From a checkpoint of a small transformer trained on Wikipedia: 4 heads of 64.
MLP neurons of a small language model. Each row is named by its layer, matrix (up: input weights) and neuron, and shows model dimensions 32-127. Each number is 128 + 24 x the weight over its row's rms, rounded and kept within 0 to 255. Numbers have three digits each.
After each neuron's rows, "fires on" lists the tokens most often at its 100 highest values on Wikipedia text that the model never trained on; "fires in" lists the words (lower case) most often at its 100 highest values on Wikipedia text that the model never trained on.

L11.up1003:112136147161140106120119105164163151125154121139170127126147126104138158118144155155111162097148084155132135127142092139090109177128157108120093142131154142140148115101159140144180105115148179139123146179160113153122146156159127123140082110112158174124146116150117148189129110122093140113
fires on: " The", " the", " United", " ref", "The", "if"
fires in: "the", "united"

L8.up1385:096087085128094147119153104193127118092093114123139124114118116123157151140136123097131165137114129106110100107150161136131137139154168120112146124097111108141140097104106141156133138111141131123110126111121144113087086114126125118152170117109075110110116156150107148139178110136164115074
fires on: " the", " and", "ell", " a", " her", "'s"
fires in: "the", "and", "her", "s", "a", "hellion"

L11.up1008:131158143134147095124105111101176134113150120131095154102129117127145147117092142060083124129128131121152124143108109116102107121173097135125093111129124120144141157147137096130109128071117113122065111130143124135127113136127148166106134137110102115077152129128117182167095135161116123120
fires on: " a", " had", " first", " No", "ly", " has"
fires in: "a", "had", "no", "first", "has"

L8.up1419:130135105103129125154150141113119122122151156106091111083144114141099138129161134169154142081118150105171125096120147144143130119143154123105095172102139118099130146116148170166153136150138082145126134093156098106161139105107143121126129133136124104090142136137123171160131124102117140129
fires on: " of", " de", " Ros", " in", " cat"
fires in: "of", "de", "rosa", "in"

L11.up2021:142148120115131177148110110109116141079128128102116123100143141117084128129141091162117135109112154126154101131161098115081167126121118107116123135149150097084110123109139115112099132102107130084110153092142131129142104134084144131153155105111162156105122150131142085106167096127076120089
fires on: " an", " An"
fires in: "an"

L11.up937:115100113139147139075124127062143128161135113129122161152157124106133129118099103143133114150160120088193117097141154154157124138117117119132139127119127130101145148115155119112121160146120115113152121122112186137141147147118145073143114126140119131093095132107145155114143157127080111112
fires on: " an", " the", " s"
fires in: "an", "the"

L8.up1528:120122132147163177152131128133133152109129085081092143122105161132122154136122129188111087142135096152122156128110105110115143156144118118153145151134187103131126116140143158082147140128093150124121072148147117118136117126148142118111149128129081108175140173133142119157152152141114136084
fires on: " the"
fires in: "the"

L8.up1780:136145120135097140121094126128112125171122117114124162118127174141139130168134115122154137150133121134133146084125105129148149124108105132120110113123137108125147125142153127153112127127171134095070134093163143117146141137107142157142147151091122064144109163091098095068126163166139159115
fires on: " he", " she", " they", "9", "4", "5"
fires in: "he", "she", "they"

L11.up1747:135144133126168072102145091122087170141121188104164142166171178115145149104141141102154107115110130122121150096159153162117169144113154154147141154155139152180106174098133154164148151146158150123122137123153111104142153162099147141120139115129136121093114083127101154143137113113185123108
fires on: " and", " the", " after", " St"
fires in: "and", "the", "after"

L8.up1727:070149097121121134074125139110089140154112124143148161091146118114091121164115115126104148148146121101159137147124158064114119122131135122119111125094089141167126145067141140125117143086167128121157112117112134112139097133136130200137154104107113141148147082111083118172151165105088119091
fires on: " to", " I", "I"
fires in: "to", "i", "t"

L8.up294:120144152180105138054186119122124190155142130121141156128119113111109131168071121118137140133115076159138124102141138142097126160098111077155109134121149181118146154118143139118088154116118149104124157130131138117153118105116151120108118136122163196121117147120064127122137093119153108137
fires on: " not", " of", " to", " him", " them"
fires in: "not", "of", "to", "him", "them"

L8.up903:128147127135139122091144155110153134140130172095130123117104089086115131163107115130142177101112123117133119108118185148135162081123098161143155118097121131112127071094143129118146130140171157119117127107101122137129110137151119130165131106128081131127138131135134137127154166177116086109
fires on: " to", " can", "ot", " would", " could", " will"
fires in: "to", "can", "cannot", "would", "could", "will"

L11.up987:101084169105136162150125149134123133116116103102118115121191131112124121098101177100134160140130114122157081098161119114094153121123093123142144116119086186127126125104182123152137131152096118098154193124145122137133095124109130098114126132138114152100093121120122128147177124083163144145
fires on: " an", "1", " the"
fires in: "an", "the"

L8.up917:128143091135153168164128161128097087157164124127144089133143145119145113106129152142123096147135109123154088094129108086119127124145172142103134106115155090139135099152137120097174118110143092084111141091066111149129103131097147151105121146089136164107130123137153148117115130079095103132
fires on: " an", "in", " An", "An", "an"
fires in: "an", "yin"

L8.up655:157073125103100120097114166126152128096096119123134112108138131115146148093132149130134135149090140121158110119151098149150106096126120160115099138106129133158142174201082119112103108109165072127094112164069121080146133142137152135145100164115070150094147123120122156144120131106099119136
fires on: " in", " In", "in", "In"
fires in: "in", "invariant"

L11.up2122:091138163137105117138152147106139138143129161175126147141179143113144153086153089114148149149080154130142157140154119147120096123102163081105122138117113124100090107140126124151143136147166148162138127156163155122138156122128118105148084161131098149152144106094112103112112120113136150104
fires on: " and", " of", " no", " this"
fires in: "and", "of", "no", "a", "this"

L11.up313:121135101097124136136098132143108121119130133107135143186076159083140156106110129132096098074091118080098137160150133142129112085100115147151144085102189125149125138147125129077129134120110155123084176133103089148163133138102095108126161134145144157143129135140069102134096128086151104137
fires on: " a", " every", " each"
fires in: "a", "every", "each"

L11.up1288:113125125120143175126108110143103137141136130126156141131127090163129101135169129095110115101100096113183100112110131122075111171160106115113138147123103108180109129148116127134132129123118129118124118117098162151172148108147153122146096144139133152106158114124127117122102133125087116098
fires on: " an"
fires in: "an"

L8.up1965:079141079099131131094106136148155132125127130142171118101108113155086143117097150117125120128151159111121121092112143096096142107149129146120111164113116155120166140129128096156117125115133105143115121123102109092153108127125132186162145097174119147118073092157158155141161138162085131121
fires on: " I", "I"
fires in: "i", "iv"

L11.up1131:096112154152093146130130165148103117121120120145082134087126140132116146090089136122114120134134140146118105127127097128128159096126161163115133109142149098121144118151123098175147103073103093113121127131125125150135134127083123136167090113172133093123178174147127146116127121138100127125
fires on: " a", " has", " took"
fires in: "a", "has", "took"

L8.up1258:150123122124103134119136082122130157122105141060090100133150103138120177102126105123125187139120119099170100148144138155120140125140177158139112117125148194153141175110103157105081107128147122127117102135121160102111114155135150137098142089090084133131153097105175148112112096145168104158
fires on: " in", " at"
fires in: "in", "at", "atom"

L8.up513:124128122121153121132121132116148111158144083140139125112162104146127113135118118133121100104120106134143106124108145140126095151193127060144105116115138093083128136106097105082126106132153101120144126126144159096165166125130109160091085162149099163132135171131141131148132110145106095136
fires on: " to", " after", " After", " without", " for", " following"
fires in: "after", "to", "despite", "without", "for", "following"

L8.up1274:132154102140151146127118141094144133105114180112157174086141108123137131162128159128107130103128142081173130151139123088109076135088140170137156153118126152110122122137096113126160106116106111098135156107107123105140138110166132163136155122146102150143110128130112179137155133148119110109
fires on: " to", " and", " be", " not", " t"
fires in: "to", "and", "not", "be"

L11.up653:132100117139136150130150138141135127141120122121134169156157141131145095133121138123078145132132193163154116117158109119123138080205129146160144168150130154116081104122112136122126070123106117156119129133147101122114151143093134129130127098139136132101120081115152114176147144133152145142
fires on: " was", " been", " had", " is", " has"
fires in: "was", "been", "had", "is", "has"

L8.up297:163121105157120130105140126129126170071126111138124167134111101152139117110123159145110165168150097139152105144122132101126145125145102192176128095160129181111095125116121133146134160128116121162108121121134129108132158102122123098145109125111103117131117081122123118164141109117089128131
fires on: " as", " comp", " Or", " As", "atively", " Gr"
fires in: "as", "computer"

L11.up1663:140139097115162108067121117144099139150167131156106110125150132128083110080105126114116128137118175126065139113150137140130156177111088157149121154131167155064136098139116122099126075125113132127122132170119122100139121100118129138165144150165144129154150102131126116085105089134153104125
fires on: " to", " can", " should", " would"
fires in: "to", "can", "should", "would"

L11.up693:120149107118085147133136102145138157106154094154148122096109141093166158136115121125128128091116132147067082133100094130165107139119134142124153103118109133114115151133146086124147119110129145129112144126145132142088107171143183125160118133183110110078123145147151139099158096119135096120
fires on: " the", " de", " of", " New", " A"
fires in: "the", "of", "de", "a", "new"

L8.up2120:104113119116107137137105133146130147138086125147140107108149128152105144118116127157087114146106102195154159134191114113139117125061112120128166119174077113164148116147141104138139146126144148075158117142133122133125113133158097149155074141160128100099135072131161131124160125147103123135
fires on: "'s", " the", " his"
fires in: "s", "the", "his"

L8.up1263:136146112117136151158147138141119090143126082147157111157116104168127140114090125125131110092106139132130102127131196128126094153134114113124146113102115134119115150106147126158105105084115116152089142092128091127130095119073112093119137108132111138170126143146156127129142129112136154137
fires on: " of", "ing", "u", "ater"
fires in: "of", "greater"

L8.up1557:126095124103119123115143119129159159164130186099162129149094123124092144156089093122145116158082127152130091158137103101152145134102119116116110109139111126151113102127109095170130119133108079163156142109122148124127119081131106103147128113089111128103110139148100063165094090122103101107
fires on: " a", "le", " As", " the", "an"
fires in: "a", "as", "the"

L8.up1687:121140120122132137101094094097131127083156145068184112168145140137117121087153130135126117147117139129134161136147116122148107132149112169119125136140141145110120172142112142111126129132128099113143137073113136088180144089147128064183100126101148141125101191128177164136127111142121130149
fires on: " on", " at", " dis", " been", " along", " in"
fires in: "on", "at", "been", "along", "disease"